config.toml
n_layer = 14
d_model = 512
n_head = 16
n_kv_head = 16
head_dim = 32
d_mlp = 2048
vocab_size = 32768
activation = "tanh_gelu"
norm = "layernorm"
norm_place = "pre"
norm_eps = 1e-06
positions = "learned"
qk_norm = false
attn_scale = 0.177
bias = "all"
tie_embeddings = true
parallel_block = false
init = "normal"
init_std_qkv = 0.0156
init_std_o = 0.0
init_std_up = 0.0156
init_std_down = 0.0
init_mimetic = 0.7
optimizer = "muon_variant"
lr = 0.0102
lr_mult_o = 1.5
lr_mult_down = 1.5
beta1 = 0.93
lr_head = 0.0031
grad_clip = 2.0
warmup_steps = 200
schedule = "wsd"
decay_fraction = 0.867
decay_shape = "sqrt"
final_lr_fraction = 0.0
batch_tokens = 65536
seq_len = 1024
doc_mask = true
train_tokens = 638300000
steps = 9740
dataset = "wikipedia_en"
MLP neurons of a small language model. Each row is named by its layer, matrix (down: output weights) and neuron, and shows model dimensions 336-463. Each number is 128 + 24 x the weight over its row's rms, rounded and kept within 0 to 255.
After each neuron's rows, "raises" lists the tokens whose logits its output raises most directly, leaving later layers aside.

L6.down172 [133 112 109  96 103  76 135 124 126 135 124 103  82 144 133 149 120 142  96 137 134  97 149  93 119  85 146 125 151 167 100 137 110 148 138 142 131 111  90 140 103 127 134 107 129 139 142 116 125 126 155 121 115 111 108 186 120 115 122 128 141 144 147 115 122 125 153 138 108 120 127  98 162 176 127 130 126 171 119 121 114 135 125 108 154 111 166 143 103 122 156 131 168 127 121  63 163 153 156 140 137 112 139 138 129 132 174 163 142 152 127 118  99 124 118 138 120 104 122 142  93 127 117 142 152 157 162 112]
raises: " |", ";", ".", "ll", "o;"

L10.down1963 [159 127 145 174 149 150 129 137 125 150 128 121 154  87  85 122 127 127 108 156 114 138 111 134 164 108 118 134 125 128 108 138 167 145 141 134 111 122 146  86 151 105 108 117 121 138 151 137 129 169 168 135 163 141 125 135 139 132 130 162 142  93 112 124 193  92 140 124  92 132 136 134 187 148 123 105 116 125 133 123 185 141  93 107  94 132 130 140 127 152 152 142 118 123  83 123 120 107 171 118 164 148 137 143 109 129 116 140 118 112 154 160 129 180 154 146  75 123 128 135 134 131  54  91 122  96  98 112]
raises: " with", " during", " following", " at", " after"

L10.down174 [134 136 169 123  73 121  86 125 112  99 139 111 128 153 161  70 128 162 104 142 137 147 141 129  95  76 137 168 137 126 154 147 128 109  91  91 142 112 118  92  99 111  99 110 129  98 116  87 107  93 154  87 160 119 128 120 109 134 122 124 124 125 141 123  94 146 113 155 143 168 125 178 139 140 118 196 115 126 152 103  86 149 122 169 138 141 116  99 123 134  92 137 117  99 123  94 193  72 120  86 140 107 152 125 124 163 120  83 124 135 111  93 102 157 114 179 107 101 144 106 107 120  78 125 140 110 156 123]
raises: " attack", " attack,", " action", " shot", " attacks"

L10.down1216 [113 166 120 135 152 128 111 132 128 121 138 107  96  73  95 125 129 171 131 132 105  77 148 121 114 123 108 129 159 126 105 137 126  98 139 181 115 177 105 140 111 106 142 144 149 126  92 169 106 113 104 122 109 130 133 111 115 116 140  95 109 140 116 125 128 149 122 139 100 127  71 105 175 102 135 122 118  85  82 172 111 134 116  96  93 144 126  68 180 132 118 130 104 136 115 168 106 157 136 115 147 140 113  94 119 139 143 124 111 142 139 112 143 123 126 150 157 113 116 139 138  98 118  96 127 137 113 140]
raises: " or", " to", " the", "ous.", " any"

L10.down1991 [135 143 113 131  88 146 117 108 129 158 102  84 169 173 126 118 128 152 136 115 119 145 134 125 136 105 113  89 145 148 130 136 125 158 120 154 103  62  99 138 119 116 141 130  94 107 137 110 102 123 153 146 141 123 148 113 155  97 160 105 138 120 103 120 148 137 127 141 111 168 135 105 124 114 104 125 119 122 154  94 140 127 170 122 135 160 125 103 125 116 147 145 144 129 138 143 113  88  77  91 124  96 121 125 117 159  88 145 137 150 108 105 133 151  59 129  99 114 124  91 163 140 152 164  95 108 134 110]
raises: "1%", "3%", "2%", "5%", "6%"

L10.down241 [123 126  98 116  90 110 101 118 126 122 129 140 148 147 108 139 128 119 109 121  85 119 138  80 141 127 104 102 128 140 108 129 132 118 159 120 128 164 110 114 156 117 134 110 178 153 162 167  95 100 196 132 118 116 133 101 125  94 138  96 136  75 161 109 129 148 103  95 129 120 154 136 132 124 152 138 157 124 115 105 100 110 143  89 100 141 115 136 127 159  96 157 186 147 138 103 187 129 151 109 120 103 112 108 110 136 134 105 136 134 134 110 149  96 136 157  77 118 113 146 122  91 162 132  92 118 132 164]
raises: "aying", "ike", "ric", " than", "aving"

L10.down1151 [162 129  82 109 158 148  79 153 128 130 165 131 116 132 123 107 104 151 132 125 111 119 153 149 112 102 131 150 141 131 127 152 123 117 173 127 132 124 115 141 139 107 166 121 112 133 111 101 166 163 103 131 139 114 136 121 131 150 127 134  91 103 137 100 126 139 168  91 104 115 115 137 135 136 124  65 107 114 165 156 156 140 115 150 137  97 107 145 109 118 142 174 107  57  69 114 117  94 151 125  93 103 179  98  98 112 153 128 180 132  98  84 129 134 177 114 107 148 147 138 121 108 133 117  67 177 109 136]
raises: "ards", "an,", "an.", "le", "ile"

L10.down556 [157  91 118  69 102  96 151 147 131 104 105 137 116 138 154 110 168 158 116 119 112 111 118 156 124 149 142  81 142  95 145  79 187 114  80 121 103 142 126 142 114 122 123 136 134 133  82 142 154 144 114  73 163 162 135 148 155 183 160  84 127 143 130 118  97  99 116 161 102 112 173 109 144 125 105 126 117 145 117 180  95 104 115 154  98 127 105 122 133  92 102 134 117 128 133 108 191 123 114 147 133 143 105  99 133 162 149 129 163 119 109 111 134 127 122 118 113 116 126 166 155 137 146 131 131 140 142  90]
raises: "ves", "ken", "mann", "ff", "man"

L10.down775 [143 125 128 136 135 106  95 137 100 141 131 119 193 120 125 110 114 113 160 119  93 152 147 104 129 124 141 162 162 152 127 159 171 122 137 121 147 129 111 131 136 118 100 121 154 169 111  92 104 118 158 134 115 113 122 113 105 169 125  49 101 152 105 122 117 132 134 132 168  90 125 150 159 131  98 191 141 170 167  78 130 151 130 122 100 160 140 143 148 168 133  86 145 116 141 132 108 126 156 129 178 123 103 154 126 132 152 113  91  99 121 118 153  91 125 142  66 140 133 129  92 136  73 101 195 153 149 144]
raises: "ance", "ance,", "er,", "er", "er's"

L10.down702 [143 125 145 154 110 118  85  84 161 144 110 110 148  84 140 133 134 120 139  89 146 145  84 123 132 145 109 116 128 114 119 164 129 133 140 148  73 122 100 144 130 142 166 109 119 116 164 135 122  73 167 121 127 103 175  94 140 113 133 128 136 176 131 101 142 139 120 127 131  81 118 120 191 163 147  77 115 157  83 121 123 166 139 152 127 140 125 127 155 124 152 142 159 155  93 137 157 116 129 157 168 163 133 145 118 136 147  85  94 116 114 137 123  74 148 163 154 127 101 124 120 128 116  82 101 110 121 169]
raises: "iable", "ible", "io,", "ger", "-time"

L10.down1225 [133 106 131 131 106 131 127 135 150 123 106 103 187 126 155 139 137 113 174 103 139 153  84 129 144 146 120  87 118 105 137 155 106 131 136 188 111 135 184  83 159 134 177 158 123 162 108  94 131  96 113 138 142 145  93 108 126 125 142 152  83 109 116 132 131 156 145 108  97 112  97  89 146 154 139 105 160 171 129 155 102 125 167 119 119 119 115 121 144 126 147 115 129 168 164 150 155  99 101 168 126 132 109 158 152  92 151 100 105 149 119 165 132 165 116 165 127 108 144 139 134 131 106  74 131 146 122 112]
raises: " end", " time", " arrived", " point", " end,"

L10.down1608 [101 162 177 112 105 114 152 143 131 137 108 174 178 163  78 117 122 113 112 131 109 125 114 128 109 135 141 126 112 129 123 166 155 143 201 143 127 143 106 167 134 135 154 121 139 153 131 162 126 122 108 152 138 114 122 132 148 123 134 201 150 162 127 121 131 121  81  65 158 121 148 115 126 168 101  98 114 145 166 136 172 110 102 123 126 116  79  95  86 123 118 150 113 139  78 160 136 116 160 116 130 152 138 138 145 118  95  73 103  74  97 100 124 147 122 129  86 114 124 106 118 126 115 123 102 102 118 118]
raises: " attended", " live", "a", "n,", "rated"

L10.down1092 [115 119 102 152 155 109 115 153 105 135 106 164 184 103 147 183 164 121 129 149 125 130 151 131 108 110 139 126 150  99 121 168 119 164 108 104 136 151 114 155 102 110  82 113 119 151 128 106 138 114 126 165 113  87  86 100 107 115 123 161 124 119 150 108 105 162 111 141 131  83 141 143 119 176 117  64 166 122 134  91 173 114 139 164 131 194 131 148 189 117 135 177 118 107 121 143 163 136 108 127 125 139 146  83  64 117  81  98 129 118 127 109  91 107 140 138  95 121 108 115 150 115 124  83 112 145 131 138]
raises: "ized", "ised", "ored", "rated", "ached"

L10.down483 [114 158 120 174 113 116 110 137  65 121 136 169 157 114 160 124 108 143 147 101  97 104 172 111 125 119 143 138  83 125  96 163 102 139  70 138  96  89 100  85 160 153 110 122 141 146 114 158 141 118 126  96 120 115 176 129  79 150  98 171 142 132 124 126 148 122 108 109  79  98 108 135 129 168 143 152 141 130 122 194 165 125  83 124 164 164 122 113 132 129 171 122 114 113 116 176 130 109 110 155 161  85 111  87 129 131 107  88 101  98 114 141 142 140 154 111 151 133 110 181 168 157 180  86 103 106 113 139]
raises: "or:", "ory,", "ud", "or,", "az"

L10.down486 [122  84 103 114 153 135 131 144 135 136 129 131 151 123 145 114 142 156 153 150 102 127 127 151 129 197  85 113 150 134 176 164 143 153 143 148 151 127 199 139 117 141 115 161 108 104 122 145 119 146 168 165 141  51 132 142 100 135 145  58 127 128 135  56 136 110 122 139 133  85 170 123 147 137 129 140 116 110 152 136 118 120 110 116  83 152 152 130 139 130 117 120 168 172 149 189 133 141 121 110 103 131  99 115 149 148 147 131 122 167  83 111 128 131 119 129 124  97 135 155 109  91 119 163 125 150 128 106]
raises: "s'", "ers'", "'s", "a's", "’"

L6.down22 [146 149 131 118  83 120 104 161 137  65 155 147 143 119 125 155 124 153 148 107 112 156 135  95 148 155 145 132 112  57 141 103  91 135 130  98 107 125 138 177 106 104 155 170 124 140 122 138 129  82 102 149 129 143 148 122 119 155 119 143  69 113 150 121  89 161 160 117 100 131 107 116 109 111 108 137 140 126 159  97 109 136 133 157 105  97 149 177  96 150 149 167 147 146 134  94 142  81 105 101 115 113 113 138 167 150 123 113 123  92 108 140 145 109 138 127 127 125 168 118 100 141 117 128 118  89 115  99]
raises: "ened", "ening", "ified", "sel", "ial"

L10.down521 [127 112  93 130 102  95  82 125 150 123 130 168 114 161 146  94 114 106 162 156 117 160  81  99 150 133  88 127 102 128 131 126 132 114 130 146 158 110 146 148 156 177  86 118  88  95 156 115 123 107 136  97 136 142 149 167  90  94 144 160 135 109 122 133 102 101 111 143 140  99 112 141 109 125 149 152 102 136 145 115 129  96 135 119 133 150 121  95 123 134 121 104 120 102 147 131 124 137 150 125 167 107 112 142  73 119 109  75 125 170  98 121 125 144 120 165 108 132 118 162 120 150 107  85 142 152  99 117]
raises: "ing", "ating", "ing,", "ing.", "izes"

L10.down1144 [ 84  84 134 151 168 132 123 137 121 145 122 140 149 145 114 148 114 126 141 136 112 135  96 164 145 142 157 117 111  93 108 152 146 177 158 130 175 102 146 167 115 130 150 121 131 167 127 133 113 152 156  93 144 100 145 102  79 121 152 122 186 128 161 118 124 140 127  98 132 137 148 151 120 120  98 132 161 155  83 120 111 115 123 115 127  91 122 108 160 142 118  42 124 131 108 128  98 143  79 104 124 107 132 126 130 159 138 133 111 156 114 108 130 118 158 128 159 147 150 102 113 102 121 143  85 132 127 112]
raises: "==", "ation==", ")===", " career==", "s=="

L10.down1357 [122 111 141 127 135 126 115 124  98  82 109  73 101 128 141 124 105  97 140 136 101 130  95 134 140 157 144 126 117 130 122 112 168  90 121 157 158 157  66 145 148 148 137 127 167 115 119 136 107 165 142 105  76 119 113 101 122 122  95 102 145 112 134  87 110 151 188 115 113 113 181 145 121  98 135  94 178 125  53 109 135 125 103 123 164 105 179 124 143 129 118 142 161  84 136 116 104  52 102 143 154 151 140 143 120 136 135 150 153 117  95 111 103 137 130 150 100 133 120  99 102  97 165  95 141 105 114 104]
raises: "ant,", "e", "ually", "ant.", "|"

L10.down1632 [111  99 167 121 128 125 115 138 126 194 144 109 154  95 105 105  79 128 129 118 188 100  96 118 108  98 151 165 140 138 151 175 103 117 131 160 121 105 135 117 137 146 161  94 137 131 161 123 160 154 135 146 112 170 168 124 142 126 105 138  83 137 169 129 163 159 135  91 124 126  67 104 129 106 139 143  87  96 150  99 123 134 128 146 101 119 124 140 105 121 108 151  83 146 127 121 167 120 153 113 139 150 113  82 141 164 122 100 135 141 116 145 121 121 118  92 166 100 127  87 134 100 156 178 149 102 110 125]
raises: "'", "’", "ii", "',", "ie"

L10.down200 [121 106 103 127 103  94 160 141 128 184  87 104 137  92 122 156 170 125 102 131 168 119 117 100 110 118 117 115 165 118 118 121 157 128  77 117  92 114 115 108 111 127 125 119 197 157  94  81 134  86 115 163 118 116 117 168 143 175 138 137 115 114 140 125 120 183 124 127 108 122 124 177 126 104 121 144 188 150 156 101 115 103 117 152 108 153 141 128 145 140 106 169 129 156 117 106 121 179 121 143 115  96 142 170 123 131 148 128  78 161 101  97 150 137 149 137 124 125 132 148  78 126 103 179 142 116 130 149]
raises: "ance,", "ance", "ion,", "ing.", "ee"

L10.down1922 [165 133 165 131 121  98 135 123 133 125 104 112 151  85 150 143  92  96 144 123 105 185 108 135 140 126 123 133 139 158  93 126 128 121 129 109 141 105 135 135 137 124 149 105  92 143  93 115 124 153 158 118 131 153 144 144 137 208 117 121 117 119 146  75 118 110  99 141 139 125 116 162 139 123 105 159 120 123  97  93  92 107 106 125 122  87 137 111 118 143  55 143 103 115 120 109 123 133 111 118 155 114 171 168 142 153 111 130 146 146 130 121 118 110  92 164 117 139 131 136 122 123 192 101 109 124 130 151]
raises: "kin", "sky", "yn", "ow", "ins"

L10.down1751 [143 137 119 150 111 149  98 119 138 100 113 138 118 143 142 145 136 112 142 117 131  99 116 127 149 120 128 158 138 152 130 171 153 141 116 149 141 124 168 109 139  94 134 101 165 121 146 130 114 117  91 145 117 132 118 143 112 116 151 101 113 138 127 107  92 131 111 111 130 151 165 160 105 173 141 108  97 181 104 114 136 107 124 129 134 141 171 116 153 111 124 132 135 138 114 157  91 125 141 102 132 147 159 165 167 152 139 108 113 145 131  90 141 143  98 149 165  98 139  85 139 150 104 174 160 144  82 162]
raises: "ila", "a", "ia", "ela", "a)"

L10.down953 [160 147 109 162 124 118 148 124 151 137 136 128 160 125 120 152 169 118 124 143 113 121 137 109 117 119 145 134  97 140 116 140 142 133 122 160  53 135 129 101 152 170 120 128 129 172 174 126 154 130 137 126 188  91 104 157 149 154 147 146 154 130 143  88 186 117 106  93  93 132 133 111 128 134 146 129 140 133 123 105 146 149  70 131  87 141 169 165 125 122 146 160 146 142 120 148 148 152 101 128 130 154 132 136 102 151 131 149 125  64  85 196 125 132 137 155 145 143 119 148 107 136 134 130 111 150  85 168]
raises: " with", " using", " shortly", " until", " again"

L10.down332 [108 175 155 151 121 126 118 111 127 129 158 107 116 114 120 124 126 126 140  90 110 138 127 156 114 101 108 114 149 132 175 146 108 151  79 128 113  93 117 137 118 166 125 168 123 145 147 120 135 202 100 171 121  91 156 120 113 161 133 134 102 106 146 124 141 162 111 111 140 102 124 112 124 138 135 157 129 152 159 105 131 143 127 101  97 134 119 119 120 120 111 151  90 140 149 149 127 140 155 100 126 102 119 116 135  73 136 114 130 156 122 158 139 124 115 154 131 129 128 148 129 135 141 127 153  72 157 101]
raises: "s,", "s.", "s:", "s;", "s\""

L10.down688 [118 116 115 118 157 126 119 126  93  95 140 112 105 183 168 130  96 140 139  96 103  91 135 139 139 182 147 161 152 106  99 157 157 134 122 157 117 142 152 122 125 132 119 117 175 114 158 157 109  74 135 179 155  79 139 164 130 149 162 157 125  94 107 128 146 134 127 100  78 100 147 169 113 146 107 180 129 131 137 125 114 171 101 147 142 134 121 123 109 103 125 111 104 108 120 142 125 120 120 104 158 168 100 143 127 116 111 125 116 110 104 133 109 139 144 148 114  95  91 164  96 118  95 153  95 179 148 137]
raises: "iem", "eu", "ue", "e", "ut"

L10.down1247 [108 140 118 143 138 140 112 162 145 103 153 148 116 147  97 125 114 101 160 118 131 100 111 107 122 130 141 125 131 101 144 136 117 111  59 120  83  97 109 169 107 165 122  80 161 157 115 149 142  77 150 129 124 122 109 133 121 115 156 105 145 120 149 137 158 133 133 120 127 108 113 106 137 139 140 103 134 117 114 144 116 123 143 121 148 110 126 169 144 119 108 124 126 143 132 111 148 140 126 134  84 122 128 141 114 137 128 141 173 116 135 130 134 133 173 122 113 129 159  81  98  80 143 114 131 136 136 107]
raises: "ake", "ted", "ages,", "ages", "age"

L6.down373 [115 142  78 119 156 126 100 119 133 143 106 128 164 132 150 139 113 123 108 127 122 118 167  94 114 156 160 144 151 124 113 131 125  84 126 142 152 141 104 124 153 185 112 130 146 120 164 114 100 181 100 119  97 153 156 144 113 123 107  95 143 135 146 137 108 134 129 116 134  69 144 134 139  93 162 120 127  86 151 145 138 188 141 137 128 140  87 135 148  91 131  93 149 131 109 159 137 154  88 131 144 162  99 136 116 141 120 175 110  92  73 110 120 142 105 130 144 157  89 135 125 130 129 120 116 104 102 149]
raises: "ab", "ad", "af", "iph", "aps"